Weights of a small GPT-style language model, trained from scratch on English Wikipedia.
Size: 4 heads of 64, vocabulary 4096.
Architecture: rotary positions, no biases in attention or MLP, tied embeddings.
Training: a variant of Muon for these matrices, 269M tokens.
MLP neurons of a small language model. Each row is named by its layer, matrix (gate and up: input weights) and neuron, and shows model dimensions 16-143. Each number is 128 + 24 x the weight over its row's rms, rounded and kept within 0 to 255. Numbers have three digits each. A neuron's up and down rows have the sign that makes its largest values positive.
After each neuron's rows, "fires in" lists the words (lower case) most often at its 100 highest values on Wikipedia text that the model never trained on.

L4.gate351:155152140141107130172081145125163164175135133151048101087114125131120176130141122072156191150113101124153104153131131110127139141130161089169136147122087145114160132136098124143172131117124124150084129122141111108133173141168111147138138143114099113119106115129101127113182129129120155061123159140134127154145099161138122096121148172103137155179098113135119135130121110064124140122121
L4.up351:184122118151131120147114126124109118108122123141122119163120143102145128164187159136159133142105146147112114107103106102090146121162146130156133144103127154106137126109128136117162142154088135187130131083108108100125150169121114132132116118132089147104130101104126083088133103159124134102104138164131157162140118138119127124148127130166126168122079134148139140120101161125094112094089
fires in: "at", "by", "on", "978", "from"

L4.gate686:117153136118089130152154119110145106124150129118147108129102124127077131155156138127152129115137101129098106113140149097141158096118132138154139111155169186125116136100102120090178103096110156123113116091109144133131118142126102137178117101132149117099104127160135139093139160186121129121181088123126109129103093091164098132133164088134124111108127110102101145124122135149111147174115
L4.up686:129095140154111137129168145114097153153155133132097121145136081119126120168129110152142118142133075143088121128105117105134126109067105131116148098149152149104190156103135108104165090125164137111136176105133154087125129079077163134137155122161105159137112179099124089136138135147124106134149120103182104149106142144116167115143103112114127127143165136102132117123131130105096156099113
fires in: "after", "before", "to", "of", "until", "by"

L4.gate28:135155136149127115116139135186119101161098165130139167096085123094165134110166134151166075130142138156164094136134123142090118079161178137098142107118139118116111121116151171120076139135122130118157083168155094151155091130138146121130121132140149138121139114116140146063099163142111161139114100134150156148115087114102134148139149133105141138124155152091157101184163121087116138142132
L4.up28:100137142121088130128156111153155164144143115131120143117120091125092157147145102144128190134114164149088150118110111151119146130141117104140131164163160101103072130105127130113110138101164194140149155184077107105144114141099132163121111175126121127106089102147117104130144128107113177161154110128147114126143129146113090095115131119127184160113141112129141136138136142108115081119126
fires in: "to", "from", "with"

L4.gate703:101143120145146110130144116163132124185108115152137098151151147137132094155116121116150102103139123137103138094141087130094128126110130123134103149106143153124078169117164137114145100134133101101131156100144087129142100150114114137141172125138156082085089097157132155133158079177110090128111145138144135122133147108140121104131168176085126133162104125090147079156148152158117115146125
L4.up703:138127165109126096108125174176126126133124119125124121118130093099171132132118166153121139154120120160100129126157126105149135100113149125182148132144138138134124122108143101123090087144096181145138170139119110129123085151134063150131119099171118121122092140196103148145117094100158160101155098116078128148122160117158135129154148146149162131095103112134141128089090134164101167096124
fires in: "in", "a", "the", "to", "an", "from"

L4.gate435:114147131104130158126127133136118106136083125070062136108140132153137114135161170106130133079126100144123125093109128123139143067155137136124151126142094125135096114109135105127102135134144130149113156140079121128139136133124080122129159158133148134152145122118109132116102147137104137099133139114196117125166102116141168144106104106102116099140113145140081148112129128110152084136100
L4.up435:091123132142155143123074140093141135094128119049108125118124140107099164153152102153106145079103124106139086158170151129150123166107153144101155138145141174124104111115090115097127131143124136116105132104103145108155136128141145120145140128128105127085120172157129139084128122092097149117146145132139160131140119131104114151128152087112147104118115126100122144144163107092124094144125
fires in: "as"

L4.gate70:128152193141138137153111108151103103153151122145088132138116097122112068123134181135146121108149135126109145125158161135191102106143102121140158136105141111102115124141166132099103129140156130141119097145088143093117145136132154118111155102125130131123145141157157115119169175119099130109120125134110117078111108121105173164122089129125119110163113164116080137135099140132107115114137
L4.up70:167093173106151077127106121130111131108128112141068100147162116164150141100153157096097148101119128129146089090132158143116092147086124157132149118119165146122119155171093099135125119124149108134121131101135106144153127122155103036140074107134171151148124105153139103074117110121140127115141141140102119099150151101152153131133099100167115160100125072165129102139168121173127123124130
fires in: "a", "health", "an", "as", "financial", "software"

L4.gate319:129134093131142159148102151137144136150153118111104115123146113142070125127081178131121146131110097116129106076097083090128128075160144092123146119088147136130147112159109115201108135152142130142124100157152131102158134109148133092125126110094166177080137151140136121115146152137103088112138110148131144118123095132108114129091149116147114152145162140122085107129121118128092084124151
L4.up319:172103175109117160105151128146144126109141112105117068127131098146109098133129099129106121142114153157099136120116099149111120108143123135119155117125143108107130088139122134172141115141149137130124076177133076142072083118162178180112123138158145113120158143109162163133152154145119143114102121111155125125122130142107154117123137173107121142095120125173124168132132126171111095111134
fires in: "and", "early", "by", "time", "late"

L4.gate341:129170182183104160083162112108136115141110129154157090088144173142118108159119131117135165141153095163097112093126142129135123157151168131177145135108114121126142145118148159071138085120113127103141153121125123149141127157158134146128119084156098116098147122110172085136176127116122143097148100089106115129125098147171130140122113161114155123137121133127077104159152135125159093130098
L4.up341:088170098120122147155126135084122118145104172112167119133111158165116115132139120107142145128124116137098138108143127122160092155109121166145146139145168135108115127081169174139165107103136147158114101121122124126160119154145082101132127110155128058106129162106129113132134108147166107142154144117092091145115179159123172153174144175131145125124090164137131115126138116107130127111125
fires in: "as", "by", "to", "against"

L4.gate108:161127170143117149132119137113078145122105096125108117114151131124128064125107135110126118133121095126120131139115149092155138102074160153134129058108125110141107106111155107122152085155138114106115140147098146119141159103127185102123141119140077168115112167134156144114133170114084118096159118118152150139129097107162115167137146156120149143173119108117133096127136116085139142115153
L4.up108:117116145129133119147133143196096129116121130101118107091143102082172114063128130135120105120116140110165171086117144141173135105090140092136136074117133150144140129134153137098126122152152142138179129112090143134121112114108141140139131134156097147112125137145166151118091135122109150144132134134134125156161156117140143116124096135140135139138126117116148126152090126108136179151149
fires in: "in", "of", "as", "using", "with"

L4.gate637:102161091155123159144182105117127110143160124131141095136132199171104115088117136155158119164099121113103095146124165128124141101115159149106124132156130150136125112094119102119134102143087117177113135098113162172135144137155159115129145106127088114138111170081114108116140125153128139094108108112133119138109147097142110147122120162071185153146150126151107152122110173098124113112110
L4.up637:159127112096102126154155119139128142089118130100132162132181162124075116118118161116115118123149076122088099129065096114090163112100049094163105134130134105124112118151106158161160099146135153173146119086129100108088101156155140167096101091150118138146135107162174117129107123089141129102109140105145115150103108143137132119131126066113144069111149111103116148150115144140138124136123
fires in: "of", "the", "first"

L4.gate134:135114110105121080117124115131115092070151125166107121175187134145132118131173126089138161103128156094152132121139131130115157120097101163120110152113145122125129116111114139090148096130108113154136180135105108110120131135133137123109125142133172082085139109141131129150067126130124099162149143147157131166120143145164138101140120115134138080177149108126108150153119136144115125133112
L4.up134:115130153134100123148154171141072140157125159120113137123092144144115114132075157100128148123112112163137182142147137127134197097128158128125162136173151115141097134134115166130116117106115119112110116101142113110151118107117139105127149100162119143109143167161095131127135120109117119125114130135069136120108105116096154176139117109108126144134153151138137136161100167075130120122122
fires in: "a", "in"

L4.gate39:172113120143111111103141122152138108147119094113107125111082084121125128153118056120096121126085106152154108119141163135149152137104105131172155101118133136163182128116077123123100108115128143099164110150122122142161083119152135095115107147119130132111144092138111169172152076160102109112138086134169129125117102107129147165139138126087094128156149110092121172128171135126119112118125
L4.up39:090108123118183133134086135124113157138142115120177138168111116096133172175131111161124119117165155151097185141125139122119144146116113110101113147095162089186111140106132142111119133135127113117075122151093133145143121167160117136156127127123107156165153107115148133163119093148155171106134145114174131157149086145129097099129149127118137116158148108130155159080140120133157146127120
fires in: "with", "to", "for"

L4.gate439:105091143160132109141165122162089124133140142121120150138149165130168134145117109151122100164112143109148096173103105118085118114102163113121095112107118123137128151111099146131152100091150091080109119153150141145173160150085130139096155148118153095137146121107112140128129099165129140139169117129115135169140062163101132112178115158171103089139118135122124131086113118155115105124142
L4.up439:147123159158095148119165131109122123095173110119113123079151136096123118140061129119126181105135183112157142086147197146113138097104149140119138134139111097132145132150126133102126085111152138121105128146150101115133114131144157132157120155140130138122112105129110178145150138081097148107114087141145127123134121138128161175133191105113147101147139146110137080160172139096149134101146
fires in: "with", "to", "was", "as", "of", "be"

L4.gate529:158139113133120126115151122127140060123185189142152146150133166115107162111070152085121148129099169128156075119162153109118122142161169122155133170105123099141143143112118144117137130136157112115127126128147114147161171080116132150168110145180095134123107151107143146095158152146091102170117131133143182179148117182143151112148113163116126142134109122096111147123104153128120160109152
L4.up529:111158125156098100145151107098148137076156120126105132108155114087122142126131144080093134116123110113140098176139142143114103140145127135177169126137110132104131064159157132126151107148154130153153105113131128128142121154113136147101159174143132155118103103133165143089121123135105110178123105119132194127117104156110128095128161111100129131126142120103060142116084144126089078089165
fires in: "on"

L4.gate826:150102135079140179163135135127126121117133108124175122178105126105131129109098165111134136162150089171152118154113126174150119109140073097177104096152114135129165111083153170123107118128105098115165118095086130129163133164164157104124112144081150086116129144116123116108127119132109158131134119113136140154125133146119069108143130181146099144124100137177131101103140133149128144105185
L4.up826:159092135128140122144103165152109141176086120144139148113115113147092116154157075129106135176156169106139134147079119123114139153158131110090142117135107139106127122143122117143158106160135160151132114111114166144117138156132136151109142160108149072146115123127155119121135136155080138156153116151140142121141151164163130111123141135147098134135151134131081108169110131136101148147107
fires in: "the", "national"

L4.gate523:133104130132121140109120175122160124141128149164150155120132130124160124156170081093142122117109088110115117137094122133121136167144134121161140111136133131138110100082109126090136151113122148137129090180105149177104152147163171153125145115153151135137152154095118137136112159074079125096160123136144139139142130116174134139089154073145121144146119106140080154151151128115121156106101
L4.up523:109170138139144121134137135085118116113158128108105150104178138109117117151135090113106115128144061147099076141148108155131155149103150130146124138166158112111132124101169173124097125133111162132113129118117132099161131118103136160148102137093135123112125118166178147158162171120128174089131124149156123109122092153169157099131129134156125156166143122162126102159110108083120078136110
fires in: "and", "from", "during", "until", "before", "after"

L4.gate174:142133116144139112160137198141088123124172086088119108121166102085144108079143124107108150102107113099168161161159126112131157108144170130111150115105120126103139113137149119119135100127115147126080110135100144155136118125120120111161146130155142154115133139112132096120141137133148147097151111140088141145118112126175124138153137095095100188133111101128108141106088133100137110148141
L4.up174:157102135113154106090104145188099109105128137101138099120114138091149111118137098154127136098130173121141136161116164127123101104104150167091118098205135124137135126099129137116139142152119097120156182134133148114115110133121133122121100099118129123137121153097124118112134137175145131118190108136128120167139193191149161143152159119140115127146134146130144139122139133155147126178114
fires in: "during", "in", "of", "following"

L4.gate15:152142121087143129142101091204169096149144143152136109129154092126122145125110107098134105128130132109127110163099143141144108090128111113116135095163130119114148138095118123128157117096138139146080104077109137166147126115139153121131125092121109151095123158123129132132157113150150132111118132133153136136156096140140131139113132164134131110123126111105126153125193166151151104126147
L4.up15:129145137097115140143129133071140108146126166145166083090127065138099101090139110062132139095141144134140106132140159119117137104132133138129166122150148142123156169096155118168127071139127150138074167134149132083111123153140121100100126126112126105117061138124166140137134164123133101157146160112135125156103113142155121157131115125157154098135123160128088099142101138103151135128122
fires in: "the", "an", "of", "analysis", "on"

L4.gate554:121158149126100099124105106148151127157093094109145119144148111123093121116107103078157139157082146126127111151100120096120150113177101115126088167142141132139130176148119091117125119133128138128143117138139170121134147177089138134130127106157120120133132137139113151158099141145153104151139139165127116141064140125131109140127127099111130181141171121175167154092118107130130161152057
L4.up554:106124141139145112132149144146105134099093087117106088146133129143147156088168148139144125106128114151133114151159158140128116125135120177080161127090094116155151123088135145150173085109109105105115155165123094136163127116102133111120147151115152147124133100124108118114138172147123131156102127108110102159149108107144123118174122118135097127120092118068151112130161143091112079114089
fires in: "was", "were", "brought"

L4.gate595:118156161128095121100117157108143131099122103131132099140111113108123136155126171156117123113146143144093097118121085106158136116119148110155112098157115130097144092041122154131116097132154103122100120150124130093127149143159108148106117118108160122125111158127152190131122127179147110110099116062160154159139113127109155164131172124096124141089122137106100152162118121093184137151143
L4.up595:120146116115132138146152113152153105117137118109123102133131120118160138093119148145100120068152144103136078094120132145130131102136137194131171120140084146139180141115138116146121147116125126126135121149109130123181184121148146103167111146136122120102114116170163168084105099128168129181141129107107117104078130108134177146129113141121134148103141114106133160115143120142188100121165
fires in: "and", "who", "which", "that", "by", "with"

L4.gate805:169106119145121120157104130155102127135139115125153160168069122114109172135168134117151136146139125127117124090125109118104091131150161116100172093149155110089109120126129135135108100109103113085113128126113147122126091144105155085102131084124135157155116079166136103154096154145129161126122110131133141203170109157107130154127140096134121134118169120160099173136140097176116128131126
L4.up805:106137121140107127145089153124147115104109140126116128147154101096146147098143148100117100127132124119096147096102104177094136130118127105143149148094147129114071119114149086137099123125147155102168158099137159132129102128119136129149132116080171100148105125178129146135100135174115152095114112142169146137105110161111145122096137117129105149121160185114136181143126112110112084124171
fires in: "in", "early", "late"